python train.py --num_hidden_layers=25 --hidden_size=320 --num_attention_heads=10 --num_key_value_heads=10 --head_dim=32 --intermediate_size=640 --vocab_size=8192 --hidden_act="geglu" --norm="rmsnorm" --norm_place="pre" --norm_eps=1e-06 --positions="rope" --rope_theta=10000.0 --rope_fraction=1.0 --qk_norm=false --attn_scale=0.177 --bias="qkv" --tie_word_embeddings=true --parallel_block=false --init="trunc" --init_std_qkv=0.0263 --init_std_o=0.00372 --init_std_up=0.0263 --init_std_down=0.00372 --optimizer="muon_variant" --learning_rate=0.0103 --lr_mult_o=1.45 --lr_mult_down=1.5 --beta1=0.95 --lr_head=0.00759 --max_grad_norm=0.5 --warmup_steps=200 --schedule="wsd" --decay_fraction=0.76 --decay_shape="pow" --final_lr_fraction=0.0 --batch_tokens=131072 --max_seq_len=512 --doc_mask=false --train_tokens=569800000 --max_steps=4348 --dataset="wikipedia_en"
MLP neurons of a small language model. Each row is named by its layer, matrix (gate and up: input weights; down: output weights) and neuron, and shows model dimensions 176-271. Each number is 128 + 24 x the weight over its row's rms, rounded and kept within 0 to 255. A neuron's up and down rows have the sign that makes its largest values positive.
After each neuron's rows, "fires after" lists the tokens most often just before its 100 highest values on Wikipedia text that the model never trained on. A number after a token or word is its count.

L7.gate199 [140 155 147 140 137 139 112 133 117 173  98 144 110 137 106 125 142  87 133 144  77 140 164 170 138 121 172 134 121 105 116 133 110 147 139 104 133 128 121 134  93  90 119 143 147 147 121 144 154 129  97  93 133 119 142 110 119 141 160 103 109 145  81 180  75  72 119 151 113 112 129 155 131 130 105 111  78 143 120 125 106 150 114 139  75 153 110  83 141 151 134  97 131 142 142 151]
L7.up199 [172 150 124 157  68 144 120 136 132 151 117  79 118 120  95 132 139 141 107 140 102 117 111 126 116 156 125 109 114  86 115 117 140 123 146 139 133 165 144 132 120 121 102 125 116 151 142 192 149  83 140  93 125 170 148 128  82 115 131 134 116 153 103 143 106 137 151 125 120 129 120 119 144 148 167 116 190 106 100 108 150 115 122 151 116  98 143 124  67 111 145 140 118 138 141 104]
L7.down199 [158 176 133 147 148 148 139 160 105 155  83 109 154 144  77 119  81  76 155 142 129 115 158 105 163 116 186 113 145 113 103  95 146 103 161 163 150 139 109  71 136 111 102 134 127 156 151 128 160  98 109 113 114 126 170 131  94 140 115 138 120 110 117 130 131 127 146 130 115 123 140  97 147 151 127 121 110 137 109 144 148 164 123 142 130 126 132 135 145 119 121 146 114 110 124 139]
fires after: "\n" 51, "-" 10, " the" 5, " " 4

L8.gate384 [149 139 147  96 137 131  93 112 147 145 109 117 146 119 146 126 198 104 159 168  86 124 138 103 129 128 157 130 131 136 132 112 155 108 152 109 120 120 101 120  99 166 120 116 100 121 105  97 123 113 111 109 144 131 143 138 136 195 109 136 119  75 106  98 135 123 144 127 127 144 114 159 152  97  94 160  90 107 161 120 161 101 101 153 132 136 152 123 122 108 145 140 205 145  85 107]
L8.up384 [117 142 116 123 111 113 154  96 147 153 106 125 120 146  93 182 141  91 151  99 123 103 118 142 135 122 139 150 135 128 101 168 139  87 143 137 131  97 140 147 115 108 107 128  98 122  75 104  97 123 162 127 125 121 134 102 141 168 128  91 105 128 103 115  97 160 140 121  94 109 120 144  77 138 124 106  93 110 134 129 110 160 108 131 175 185 137 153  79 181 133  89 137 114 140 125]
L8.down384 [ 95 128 124 146 152  76 158 140  69 135 129  92 135 197 101 106 155 122 149  64 119  88 130 145 119 159 102  95 108  84 115 151 116 130 169  90 155 113 135  87 133 115  92 124 113 120  90  99 104 141  96 155  97  91 135 102 116 133  81  69 101 120  76 132 134 116 136 128  91 133 159 138 101 140 121 172 103 155 180 102  92 122 106 116 105 125 110 162 134 129  84 119 138 129 126 135]
fires after: " " 41, "0" 12, "1" 8, ")" 7, "}" 4, "N" 4

L16.gate388 [118 116 106 101 101 121  82 152 127 107 133 104 127  95 109  98 112 134 176 161 110 115 105  78 125  96 165 107 136 138 180 159 153 110 102 143 144  79 124 117 133 116 144 110 126 138 138  74 135 142 149 116 181 106 125 154 167 120 151  91 147 143 111  94  99 134 151 139  95 125 103  94 140 154 115 113 140 139 137 150 127 127 179 143 123 142 138 123 136 130 118 113 142 160 109  95]
L16.up388 [121 110 131 137 161 108 106  97 126 141 152 144 139 126 161 124 104 133 122 114 134 110  92 122 138 134 105 100 127 146 133 171 171 154 145  74 145 132 125 109 171 138 119 143 130 142 120 157 133 111 145 124 153 131 121 102 134  96 116 154 107  99 116 135  72 112 140 151 151 116  96 162 106  96 136 147 118 122 188 142 148 103 111 100 164 145 148 151 137  99 102 129 137 104  83 119]
L16.down388 [ 82 171 148 159 134 107 155 124 143 121 103 129 119 111  89 118 107 115 134 133 148 164 118 155 169 140  92 137 177 123 154 134 137  79 128 134 140 118 130  66 132 169 114 126 103 170 135 110 158 100  94 149 132 106  91 130 105 119 152 116 106 113 110  81 136 142 168 122 147 141 128 195 130 111 120 139 108 142 146  83  85 122 133 100 162 124 158 128 121 113  89 100 103 149 160 118]
fires after: " " 33, "-" 12, " (" 9, "," 4

L11.gate581 [145 168 198 117 168 112 115 157 132 143 112 124 135 117 112 124 143 138 131 124 122  59 114 134 168  69 149  95 129 110  83 170 158  98 105 158 168 126 109 185 126 125  90 162 101 111 110 143 161 182 135 112 116 130 172 159 112 110 102 146 118 114 123 122  72 181 149 132 145 152 153 158 162 149 138 102 138 147 122 147 138 176  73 133 155 150 146 130 112 136 127 119 139 148 158 131]
L11.up581 [141 135 142 110 166  80 120 134 126 118 123 123 152 116 105 113 129 112 150 129 123 109 138 116 122 166  94 105 133 175  99 112 146 132 105 146  76 113 139 130 117 169 110 115 142 113 118 132 122 133 122  72  76 121 160 168  98 121 138  93 136 162 129 115 153 117 113 119 113 157 145  55 114 148 121 149 118 147 101 141  88 106 149  91 112  91  99 146 148 115 104 118 118  94  99 116]
L11.down581 [145 165 111 118  99 122 112  95  91 163 114 108 149 116 157  93 129 133 174  86 143 112 175 151 154 189 163 158 112 100 148 102 167 125 121 160 142 104 106 118 132 127 112 143 133  98 153 139 162 160 149 117  96 144  78 122 143 131 140  64 163 127 125 141 155 165 154  93 144 133 182 106 162 127 131 133 136  99 141 114 176 124 149 144  99  74 121 135 105 177 130 100 144 125 131 103]
fires after: " the" 35, " as" 24, "s" 5

L15.gate209 [ 81 102 146 116 121 122 127 122  75 123 120 128 136 120 158 148 134  93 168 130 103  86 139 113  76 152 117 117 122 169 126 128 182 121 106 163 170 105 136 165 114 104 137 184 142 125 147 156 130 138 135 141 149 123 148 150 142 141 151 120 128 145 126 120  33 127 151 140 119 153 110 153 165 130 163  84 100 173 117 111 160 136 115 144 160 111 124 161 111 156 155 115 136 124  94 100]
L15.up209 [119 139 133 102 115  82  87 124 102 133 104 157 125 147 154 117 155 113 129 139 106 100 120 145  95 142 129 116 115 137 131 119 140 160  98  97 133 151 131 160 148 154 135 127 117 149 150  91 158 110  80 132 136 112  92 144 122 118 132 112 149 175 151  88 123 140 156 158 100 101 118 130 139  91 104 120 123 125  57  93 165 129 142 154  73 160 125 132 166 112 121 149 104 146 133 150]
L15.down209 [143 163 147 114 139 125 117 118 139 119 126 122 162 140 153 102 165 168 102 122 186 131 154 116 160 110 125  95 116 130 136 163 109 103 100 119  99 166 135 143 146 128 134  96 121 103 123 114  81 131 120 124 167 103 131 136 153 153 149 136 125 152 143 106 134 122 132 102 116 128 126  97 120 112 145 108 132 148 102 150 145  97 104 126  36 119  88 134 132 142 122  87 153 143 108 141]
fires after: "s" 26, " Ra" 10, " S" 8, " Sa" 5, "a" 4, "." 4

L3.gate565 [143 138 142 163 112 135  95 132 121 100 137 105 125 103 121 133 107 136 158 134 142 116 134 118 133 116 162 123 103 142 136 137 156 131 118 135 122 134 140 129  68 127 135 146 117 143 101 124  36 121 114 120 135 121 135 124 133 110 121 165 122 178 108  97 113 152 134 102 141 113 126 146  70 175 124  91 111 110 145 107 165 139 111 111 165 152 120 166 126  81 140 134 122 107 142 151]
L3.up565 [169 122 162 128 152 110 141 123  87 118 103  66 130 106 123 141 128 148 144 167 120 166 106  82 141 122 127 114  91 142 133 148 111 139 111  86 111 110 133 113 139 136 124 105 117 109 133 104 144 120 133 113 137 105 161 133 122 139 128 120 104 106 150 104 141  91 173 114 144 128 117 166 108  70 106 130 172 157 144 113  86 102 139 119 163 139 136 113 169 115 130 129 150 101 121 150]
L3.down565 [127 136 142 169 127 127 127 162 161 155 138 108 125 112 155 137 142 158 132 132 165 153 145 153 166 157 154 151  75 135 134 109 154 104 103 131 122 140 134 120  62 162 132 140 134 105 142 144 171 151 103 111 144 131 141  82  90 133  83 129 105 146 138 112 142 104  93 149 131 141 158 128 130 170 127 167 163 177 148 116 118 111 170 129 159 108 140 110 131 134 150  94 118 114 158 129]
fires after: " de" 14, "-" 12, " (" 8, " Lu" 8, " \"" 6, " With" 4

L10.gate162 [ 75 100 158 143 152 143 129 111  84 131 117 143 143 119 177 102  94 134 149 114 173 127 145 141 102 104 117 154 142 125 170 102 143 161 143 137  67 160 108 140 134 126 132 168  78 123 147 163 168 137 158 114 116 136 122 120 140 118 107 142  93 146 119 134 138 142  98 173 127 149 103 137 155 114 121 119 144 121 143 159 108 109 117 168 102 178 101 165  91 179 159 148 116 137 119 112]
L10.up162 [104 111 163 191 164  96  98  88 185 141 145 119 102 134  61 134 120 120 133 115 105 156 135 171 132 151  92 128 151  98 114 158  97 126  97 146 118 139 112 139 153 148 164 141  86 112 120 110 135 112 104 124  75 135 141 130 101 118  85 100 105 156 136 143 118 141 160 131 108 169 123  96 131 118 133 123  98 130 169 134 132 159  88 177 118 161  97 142 157  99 109 129 155 185  91 133]
L10.down162 [120  99 150 120 138 112 117 100 131 155 118 117 110 121 124 143 134 141 126 139 139 117 147 167 162 154 130 137 103 140 122 124  82 167 150 111 141 167 156 149 139 120 124 188  86 112 133  95 120 110 130 140 161 127 141 116  81 112 124 157 136 156 131 142 111 156 133 152 148 121 112 133 161 146 147 157  93  82 140 108 110  94  86 145 158 156 127 130  84 120 125 147 131  81 154 145]
fires after: "\n" 22, " Na" 17, " Al" 7, "-" 4, " comp" 4

L10.gate609 [115  82 160 111 130 153 139 126  91 110  90 120  85 126  94 144  97 118 124 140 109 125  61 116 149 147 158 154 123 117 143 126 147 138 118 163 160 134 103 127 130 150 125 176 138 157 151 100 114 131 100 130 118 135 137 152 129 110 148 157 121 126 100 120 142 102 103 122 122 128 138 155  84 141 106 165  70 122 122 103 150 123 140 137  78 126 116 143 149  87 120 144 144 119 115 121]
L10.up609 [131 150 137  85 140 178 147 178 177 158 131 110 124 112 174 163  96 102 128 126 109 119 119 125 152 121 118 108 128 136 147 120 132 128 160 116  92 107 123 121 117 143 123 111 100 158 153 125 128 110  77 140 151 104 134 127  92 160 154 106  87 131 148 131 136  67 136 126 155 147  91 135 103 123 118 123 126 151 116 132 135 144 105  86 130 131 151 130 109 134 191 156 130 133 135 122]
L10.down609 [126 127 155  97 117 115 127  87 107 129 143 110 144 138  92 108 150 149 164  93 110 158 113 148 158 114 118 134 133  85  65 121 117 127 102 147 115 127 106 124 124 130 113 110 120 116 139 113 177 161 169  85 115 112 140 119 132 141 165  90 115 133 107 130 133 155 157 109 128 127  82 129  75 121 140 158 184 137  97 101 140 148 144 113 139 133 158 159 144 131 156 127 123 113 142 168]
fires after: "\n" 47, " " 6, ":" 5, "www" 4

L7.gate579 [ 92 187 125  99 190 106 113 111 107 121  82 146  84 142 112 150 125 108 125 137 102 115  91 140 133 122 172 141 118 138 109 199 145  92 148 130 150 118 152 136 122 166 115 149 135 101 159 145 136 112 120 120 158 100 139  61 150 108  92 152 119 116 135 110 156 152 119  86 133  66 163 108 108 208 151 128 115  80  92 131 176 107 111 124 142 154 132 132 121 130 146 140 121 161 100 156]
L7.up579 [147 174  99 147 106 136 134 117  91 131 158 120 109 140 112 129 112 109 115  89 157  87 130  98  95  97 153 114 142 100 143 140 151  53 143 135 145 144 111 134 136 146 151 164 120 143 125 133 132 153 124 171 102  98 146 139 128 112 171 129 148 140 171 129 121  88 119 133 108 152 130 100 174 131 143 112 127 125 110 175  71 120 107  98 129 114 141 169 118 162 169 100 101 128 148 112]
L7.down579 [178 125 100 136 121 152 147 155 101 136 161 140 190 125  86 128 122 146 145  99 159 160 114  91 142 157 111 146 121  97 141  68 150 140 130 111 113 131  69 160 101 148  96 107  93 101 137  77 118 126 152 145 178  95 101 110 180 107 156 128 177 105  93 139 131  96  96 123 155 135 158 146 144  92 174 130  97 135 146 130 129 131 112 173 120 124 128 118  82 163 134 126 114 113 147  93]
fires after: "s" 58, " dis" 4

L8.gate405 [155 149 103  92 110  97 130 141 113 152 107 109 139 133 111 133 163 128 115 141  88 135 128 147 134 108 143 100  68 100 102 123 168 131 122 134 136  99 110 136 143 111 165 124 121 150 111 117 145 129 142 113 155 100  92 100 154  91 157 124 141 124 128 126  93 176 146 164 157 132 156 156 106 128 124 136 110 127 155 148 100 114 139  98 121 136 155 115  68 168 156 140  97 141 104 131]
L8.up405 [ 98 137 147 115 140 143 132 161 126 166 121 135 106 110 145 138 147  92 115 157 105 190 144 106 175 115 125 113 166 174 142 123 148 150 176 179 123 135 110 108 134 123 150 143  78 151 141 121 132 130 154  99 103  99 132 115 130 148 154 173 128 195 164 119 105 138 118 112  96 110  92 129 123 113 128 127 128 107 151 133 103 130 118 154 151 125 171 122 164 106 121 108 172  90 164 133]
L8.down405 [156 156 138 113 144 111 144  74  82 137  88  96 107 132 107 111 173 165 133 135 122 104 121 124 146 128 116 143 151 114 151 120 132  91 136 128 116 141 157 138 138 140 188 120 141 128 139 129 144 106 145 143 146 149 125 153 134  82 121 111 150 162 151 132 153 153 154 108 156 108  76 157 140 125 143 140 186 112 124 115 106 131 158  95 131 142 157 100 115 166 131 119 108 169 101  94]
fires after: " " 37, "s" 21, " |" 5, "{" 4, " (" 4, " m" 4

L3.gate272 [133  89 142 146  67 112 131  93 168 138 114 111 132 107 150 104 194 138 105  87  64 109 119 107 158 133 125 137 129 120 129 151 164 130 146 127 150 124 163 110 129 148 146 130 111 115 149 107 136  84 171  96 110  88 131 117 114 171 117  97 129  98 122 134 137 128  98 140 133 148 127 135 141 117 142 138 104 113 132 126 147 125 115  68 159 153 109  88  89  83 162 120 172 154 129 110]
L3.up272 [ 94 118 190 101 131 119 110 186 122  91 100 156 125 144 162  90 172 157 134 143 147 110 105 155 155 138 155 163 133  75 132 163 155 127 101 142 175 121 115 107 140 149 130 106 117  88 178 105 127 126 176 117 101  50 105 137  97 124 120 112 109 152 110 109 129 129 122  88 108 119 113  82 127  94 140 142 132 106 114 127 127 104 130  96 110 142 123 120 114  97 208 105 157 139 108 153]
L3.down272 [147 105 137  91 163 153 159 128 101 143 107 109 101 129 112 137  98 113 165 113 100 142 141 140 120 133 126 152 113 124 133 112 124 138 102 110 161 122 138 120 128 129 168 113 111  88 121 133 127 152 171 133 156 130  91 107 167  93 115 156 171 127 130 154 136 128 152 126 138 140 153  85 156 118 102 111 127 106  81 111 101 125 106 107  73 117 139 111 145 129 169 114  99 126 116 155]
fires after: "\n" 20, "," 14, " " 11, "-" 9, " (" 7, " \"" 5

L3.gate90 [ 69 134  94 119 103 155  51 101 103 137 176 183 124  94 133 144 119 148 149 140  85 124 115  99 150 124 112 124 159 150 136 149 143 130  82 112 118  91 122 101 173 143 164 113 137 138  76 117 167 138 137 119 116  83 102 140 128 107 139 103 150  86 107 130  89 149 128 159 104 128 138 146 138 129 109 112 134 134 120 119 103 148 125  85 167 126 135  88  82 101 114 152 110 139 110 133]
L3.up90 [113 119 165 104  93 108 112 109 156  94 136 126 125 111 151 112 129 122  99 145 124 141 109 101 103 178 167 148 110 131 134 125 129 133 176 139 116 127  99  94 119 142 101 125 188 181 137 106  77 113 119 135 148 152 139  94 109 137 129 156 109 113 159 136 127 113  95 146 150 119 160 150 125 149 117 140 139 107 112 139 113 101 116 136 120 128 104  65  93 124 115 116 157  96 119 112]
L3.down90 [101 123 112 153 139 164 146  88 125 117 155  96 124 200 135  99 118 150  78 132 171 126 151 129 125 169 169 139 157 111 124 156 122 127 131 134 155  93 124 135 115 104 191  98 102 135 135 155 155 123 159 153 106 151 152 108 149 146 112 128  96 125 185  80 163 109 151 135  95 135 166 111 118 113 122 138 136 149  92 109 126 135 113 127 187 114 144 110 126 136 130 168 146 117 164 147]
fires after: "\n" 46, " (" 26, "-" 10, "/" 6, " \"" 6

L2.gate348 [155 120 135 161 136  91 127  88  93 109  86 127 150  78 133 109 135 134 126 133 102 117 101 126  98 113 126 100 122 121 132  99 121 107 125 120 109  87 157 150 134 163 112 161 164 144  95 132 124 136 149 113 100 115  92  84 123 122  99 144 148 124 144  99 127 124 131 129 129 113 114 142 129 138 177 141 115 126 146 128 106 160  82 122  79  97 161 190 146  92  94 157 166 152 110 114]
L2.up348 [114  92 133 135 118  82 129 120 120 125  92 141 141 145 125  99 116 137 136 132  99 114  98 155 110 135  75 106 102 141 161  65 111  94 152 139 145  97 161 151 157 154 106 171 140 143 137 157 139 129 131 107 129 125 108 105 115 143 105 159 145 112 117 142 137 173 134 122  65 108 110 133 141 118 125 169 133 101 114 119  78 160 132 127  84 108 150 123 113  99 121  84 135 107 120 143]
L2.down348 [124 114 166  92 105 147 115 133  91 133 154 154 106  69 114 143 113 101 165 111 134 131 137  85 138 149 197  89 154 118 162 148 161  93  65 113 148 152  77 106  92  91 133 113 129  73  92 157 153 126  90  93 153 117 177 119  91 100 125  99 141 115 107 111 110 157 114 119 147 155 141  93 120 151 110 120 110 154 126 133 157 131 103 138 174 136 130  99 128 169 139 103 103 171 133 129]
fires after: "," 26, ")" 14, ")," 11, "6" 7, "2" 4, "s" 4

L11.gate118 [116 122 144 145 119 140 147  68 105 134 105  82 148 107 154 104 120  94 104 124 145 101 159 140 130 124 129 120  85  73 140 111 119 137 110 180 102 149  95 124 133 123 169 116 138 126 135 153 114 138 145  76  97  99 127 149 148 166 177 124 117 123  92 119 120 136 140 155 124  86 167 147  91 146 163  90 105  98 119 126 113 118 138 176 167 116 128 128 119 117 157 142 144 140  75 142]
L11.up118 [113 140 138 115 118 140 144 116 102 120 129 105 103 116 156 111 157 118 113 127 114 105 127 148 151 111 145  98 103 135 119  96 106 129 152 132 138 155 105 135 124 122 131  99 147  96 128 154 118 109 149  90 118 113 133 123 134 113 194 116  98 140 115 122 136 128 168 146 151 108 140 122 139 181 146 108 165  96 111 149 161 120 168 138 123 146  99 125 107 165 129 121 145 143  96 110]
L11.down118 [ 89  83  96 118 136 122 118 126 145 129 111  95 131 111 136  97  75  89 129 116 125 100 173 179 149  93 132 135 107 169 143 115 120 156 132 110 121 175 122 112 153 102 113 124 118 130 118 185 145 115 102 103  73 133 141 142 111 150 106 161 147 161 129 113 128 105 110  90  91 123 139 105 118  98 149  67 112 116 139 168 154 138 133 126 166 155  81  94 202 164 162 143 104 100 148 153]
fires after: " |" 46, "-" 15, "\n" 7, "==" 4

L13.gate29 [122 134 112 137 122 137 133 125  92 110 107 111 149 126 117 128 180 144 125 136 173 112 102 129  89 122 108 152 158 116 114 155  86 135 117 145 119 125 123 145 112 144 129 113 116 163 143 145 128 114 135 125 125 136 163 157 104 132 155  96 102 157 109 131 136 102 115 139 131 146  85 104 139 114 138 183 127 152 133 147 122 119 115 107 116 129 116 138 102  88 150 127 126 134 102 131]
L13.up29 [ 84  90 165 102 101 154 139 162 122 203 139 161 116 144 149 134 129 170 128 177  97 124 132 142 146 139 118 111  95 156 160 105  79 122 143 111 108 118  83  99 134 149 113  85 154 138 155 126 145 124 120 120 130 140 114 137  98 159 131 142 105 149 137 136 115 123  88 123 102 139 155 152  78  78 164 126 104 151 115 115 142 121 126 169 108 132 108 158 137 179 151 152 104  75 145 141]
L13.down29 [127 128 175 103 146 159 119  83 121  98 103 129 145 165 117 112 128 123 142 157 110  93 129 169 157  92 172  98 145 116 115 152 161 164 121 143 116  92 154  99 128 140 118 144  94  74 155 126 134 124 118 148 146 117 132 148 103  99 140  87 104 150 164 126 172  66 107 119 146 106 122 164 167 113 120 145 126 120 146 112 158 146 110  78 120 154  99 151 123 132 139 161 117 117 115  94]
fires after: "\n" 32, " UTC" 7, "|" 6, " A" 5, " " 4

L6.gate312 [157 139 155  92 122 115  88 129 102 154 144 142 123 131 171 130 188  78 127  97 134 122 117 108 115 125 126  98 127 135 149 119 147 132 180 109 101 124 122  91  61 110  98 136 142 115 124 117 128 101 120 145 125 170 147 107  70 136 112  95 100 124 163 131  93 141 124 111 138 151  95 139 129 125  96 132 117 105 129 125 140 125  98  98 163 133 114 142 150  97 118 146 152 162 158 145]
L6.up312 [172 133 150 120 106  71 114 100 115 114 110 135 130 127  94 110 208 136 148 128 140 130 114 109 110 136 101 147 119 141 142 148 138 125 129 134 126 128 130 108 116 125  97 103 144 128 103 117 131 107 132 145 140 138 126 125  92 113 154 125 129  99 166 157 125 155 134 103 124 137 158 146 223 134  83 143 123 109 150 140 135 123 101 141 119 138 138 124 133 158 133 116 124 119  86 172]
L6.down312 [147 163 110 167 139 144 138 141  63 111 116 105 104 133 107 102 133 111 101  90 139 169 110 133 134 151 116  82 100 141 149  96 124 114 157 108 148 125 138  83 108 117 140 110  84 117  98 122 123 161 108 132 132  93 107  91 124 137 109 110 150 109 128 107 158 140 172 111 101 109 141  86  50 107 105 148 105 143 164 146 140 139 108 198 135 146 148 137 105  79 102 150 152 152 117 134]
fires after: " " 44, " |" 19, "s" 7, "0" 4, "k" 4

L2.gate80 [ 79 170 158 126  85 107  91 123 122 128 159  87 102 121 126 144 139 141 186 123 117 150 116 126 122 109 120 126 126 108 115 174 177 144 162 118  95 124 143 105 132 152 178 159 148 117  89 138 114 125 111 138 189 109 141 132 157 126 100 133 135 109  86 119 142  66 102 166 117 131 118 130  95 129 109 104 140  93 131 138 160 141 117 130 144 131  83 125 129 136 133 153 132 141 133 121]
L2.up80 [112 123 153 167 124 123 124 101 163 137 170  91 126 135  76 150 109 140 162 142 122 170 152 127 131 137 113 135 134 121 138 204 160 110 133 130 126 133  88 130 134 154 114 124 142 113 136  97 148 124 128 150 122  94 158 105 132 104 124 108 137 109 141 155 119 153 131 188 172 180 134 108  87 124 138  98 157 123 169 134 149 121 138 173 185 118 122 143 161 127 143  98 137 168 110 108]
L2.down80 [118 131 136 154 117 149  91 100 196 137 150 134 140 147 134 118 100 115 106 163 101 159 140 108  98 137 145 158 125 147 113 126 118 112 150 130 137 134 138 178 132 115 138 144  89 159 137 177 152 154 111 120 143 130 153 112 140 156 116  80 101 125 134 111 133 174 160  89 149 174 131 154  82 143  99 118 126 139 137 124 100 128 150 114 206 143 146 120 108 131 107 138 106 129 163 164]
fires after: "\n" 45, " \"" 16, " (" 15, "-" 7, " " 4, "===" 4

L3.gate48 [155 113 169 131 122 110 137 169 148  89  95 126 157  97 127 123 133 107 108 153 123 121 158 129 108 154 118 159 142  98 131 106 150 123 171 153 136 163 136 117 132 122 162 157 134 121 150 140 113 171 144 138  76 167  93 137 139 158 104 124 115 147 130 117 120 120 152 163  71 120  79  75 139 111 131 163 109 145 139 119 125 173 132 170 147 117 152 101 126 163 141 112 115 147 134 115]
L3.up48 [111 155  93 163 151 127 120  92 105 100 115 130 141 126  84  98 133 133 137 141 150 149 164 109  96 136 101 151 146 128 125 128 106 141  96 111 148 161 184 120 113 167  75 118 140 160 117 117 113 118 116 137 114 120 179 116 153 160  90 152 134  92 135 126 161  71 128 149 135 139 110 140 116 108 114 110 117 132 102 116 116 109 114 175 108 127 127 146 144 131 126 106 164 115 121 111]
L3.down48 [119 124 102 167 149 143 157 181 112 181 104 151 147  66 117 159 122 172  84 116 122  96  83 120 141 118 119 134 138 153 104  92 130 147 143 122 173 129 103 167 167 158  90 166 141 123 130  91 169 100  94 127 131 127 109 113 130 167 126 102 104 103 167 121 120 121 111 132 151 122 174 159 139 111 133  96 126 129  84 102 143  96 129 177 129 160 116 121 159  93 139 146 123  87 131 137]
fires after: " is" 45, " was" 13, "e" 9, " an" 5

L15.gate571 [146  98 121 145 133  97 116 116 120 134 136 121 114 125 141 143 111  96 121 158 144 135 125  74 145 122 141  76 166 158 162 159 137 109 155 169  99 141 106 108 115 154 154 150  97 115 112  92 111 138 136  68 127 138 164 132 157 170 186 127 135 108 127 172 136  66 138 163  91 115 117 147 141 133 169 123  99 148 123  92 149 161 127 124  98 151 123 134 111 120 126 152 149 171  96 128]
L15.up571 [119 118 136 133 128 133  78 123  88 161  92 138  97 134 137 108 138 120 145 135 145 164 123 157 158 154 120 141  95 126  92  94  94 155 149 141 119 104  90 109 115 131 177 131 120 140  73  94 114  92 134 126  92 159 133 119 116 104  93 131 139 148 131 144 139 188 124 128 103 136 123 118 137 120 106  87 104  92 152 120 161 120  95 167 119  94 132 108 162  82 111 140 168 124 108  71]
L15.down571 [141 153 175 125 138 101 108 150  82 147  98 126 136 140 138 121 119 109 129 127 119 142 137 117 126 102 144 116 126 147 109 119  99  96  99 134  90  83 102 103 131 150 122 112 157 121 136 150  92 119 130 147 133 157 142 140  74 137 121 117  97  71 137 150  95 157 120 113 139 120 136 141 132 151 118 125 146 116 158 120 138  98 135 124 143 162 135  97 116 132 152 150 155 127  73 156]
fires after: "\n" 36, "-" 11, " " 9, " http" 6

L22.gate292 [139 143 107 101 101  89 109 160 101 132 144 111 137 125 142 124 164 140  87 130 132  92 108 123 111 135 158  55 103 145 120 118 147 134 150 109 200 111 124 127 168 145 119 114 119 136 145 118  88 134 138 137 125 163  92 129 163 140 130 103 129 144 133  88 117  59 104 157 134 134 101 141  86 124 149  91 126 131 116 134 131 132 102 135 115  88 139 144  85  94 129  99 120 143 118 109]
L22.up292 [ 98 132 146 129 105 120 149 140 138 165 119 125 181 123 163 105 142 117 130 120 139 140 109 151  86 144 139 153 147 110 121 116 126 110 140 147 166 132 100 115 159  99 117 149 134 123 164  77 154 106 102  86 151 119 124 114 139 123 163 123 124 167 128 167 125 216 125 133 144 102 170 113 125 142 127 134 151 113 103  87 130 170 165 119 136 113 147 143 159  94  89 136 152 156 138  85]
L22.down292 [179 133 131 137 164 151 136 154 116 182 105 133 114 149 175 131 109 138 147 122 119 100 166 100 144 109 153 155  99 141 153 126  81 156  82 129 165  94 112 152 117 176 157 154 145  59 171 146 155 167 120 128 125 124 135 130 137  99 121  90 127 104 117 139 125 122 111 148 112 149 138 105 146 135 138 128 139 137 133 106 110 114 117 169 124  56 130 134  94 151 106 115 165 157  88 146]
fires after: " " 63, "s" 4

L7.gate356 [137 130 113 137 131 145 108 110 132 157 110 129  85 127  93  92 129 123 131 158 118  81  52 100 134 123 119 102 112 141 120 125  84 122 130 107 163 116 139 113  77 176 182 102 126 102 125 107 152  82 127 133 150 111 136 177 132  89 120 127 112 112 127  90 104 131 128 113 123 142 133 166 122 162 102 122 102 117 126 151 158 159 119 119  70 153  93 129 134 141 119  91 143 146 128 195]
L7.up356 [128 129 102 121 174  57 133 109 141 112  97 128 154 143 113 106 133  96 120 132 118 130 140 108 104 104 113 130 139  76 129 125 152 139 130 152 104 141 106 134 134 145 158 143 107 137 121  87 159 124 168 122 126 126 109 119 115 138 134 134  74 232 125 123 130 122 121 108 124 132 141 159 117 108 139 161 143 127 141 140 146 143 146 138  83 139 139 122 132 117  97  98 115 127 146 160]
L7.down356 [155 137 171 129 120 148 132 142 110 107 167 120 129 132 125  95 116 151 159  88 145 149 132 128 164 167 100 127 159 120 139 168 128 131  92  88 132 168 143 127 148 115 138 126 106 118 115 125 152 125 130 121 163 113 131 128 130 112  91  84 164 159 101 145 173 115 141 151 156 112 116 158 135 182  93  64 109 138 129 133 135 117 123 150  39  94 145 148 129 130 118 119  95 140 154  89]
fires after: "s" 35, "es" 9, "iz" 6

L12.gate176 [154 131 151 130 139  92  81 147 151 148 165 117 132 101 142  94 175 116 108 135 146 171 139 113  95 106  96 113 132  96 175 162 160  94 110 123 148 161 174 142 139 132 136 156 132 117  84 167 126 117 119 163 143 118 120 167  88 136 127 110  80 111 126 193 124 134 113 190 102 133 103 147 124 136 137 145 171 144 115 136 104 140 109 160 127 155 106 139 118 131 144 173  98 123 151 136]
L12.up176 [115 150 122 158 110 143 132 159 166 128 153  90 106 117 118 122 133  99 123 155 148 106 139 108 145 101 130 144 123 163 178 130 144 117 103 159 121 145  91 135 134 151 124 101 145 148 126 164 110 162 102 148 134 147 119 132 129 144  90 122 164 133 129 110 138 136  96 192 157 136 127 136 113 160 148 105 117 128 154 161 123 142 154 149 140 143 140  81 101 131 103 159 112 115 128 132]
L12.down176 [154 157  90 127 157 177  98 161 141 135 134 130 175 125 164  98 138  91 158 115 111 132 149  97 157 178 117 136 146 102 131  95  71 128 145 137 131 122 131 147  98 153 101 124 147 140 126 135 119 109 114 117 101 119 136  99 143 141  89 150  93 115 137 133 157 109 140 104 131 130 144 119 113 127 125 109 147 110 103 152  91 117 154 131 115 127 135 102 112 131 136 151 140 125 135 105]
fires after: "\n" 61, "." 13, "-" 6, "a" 4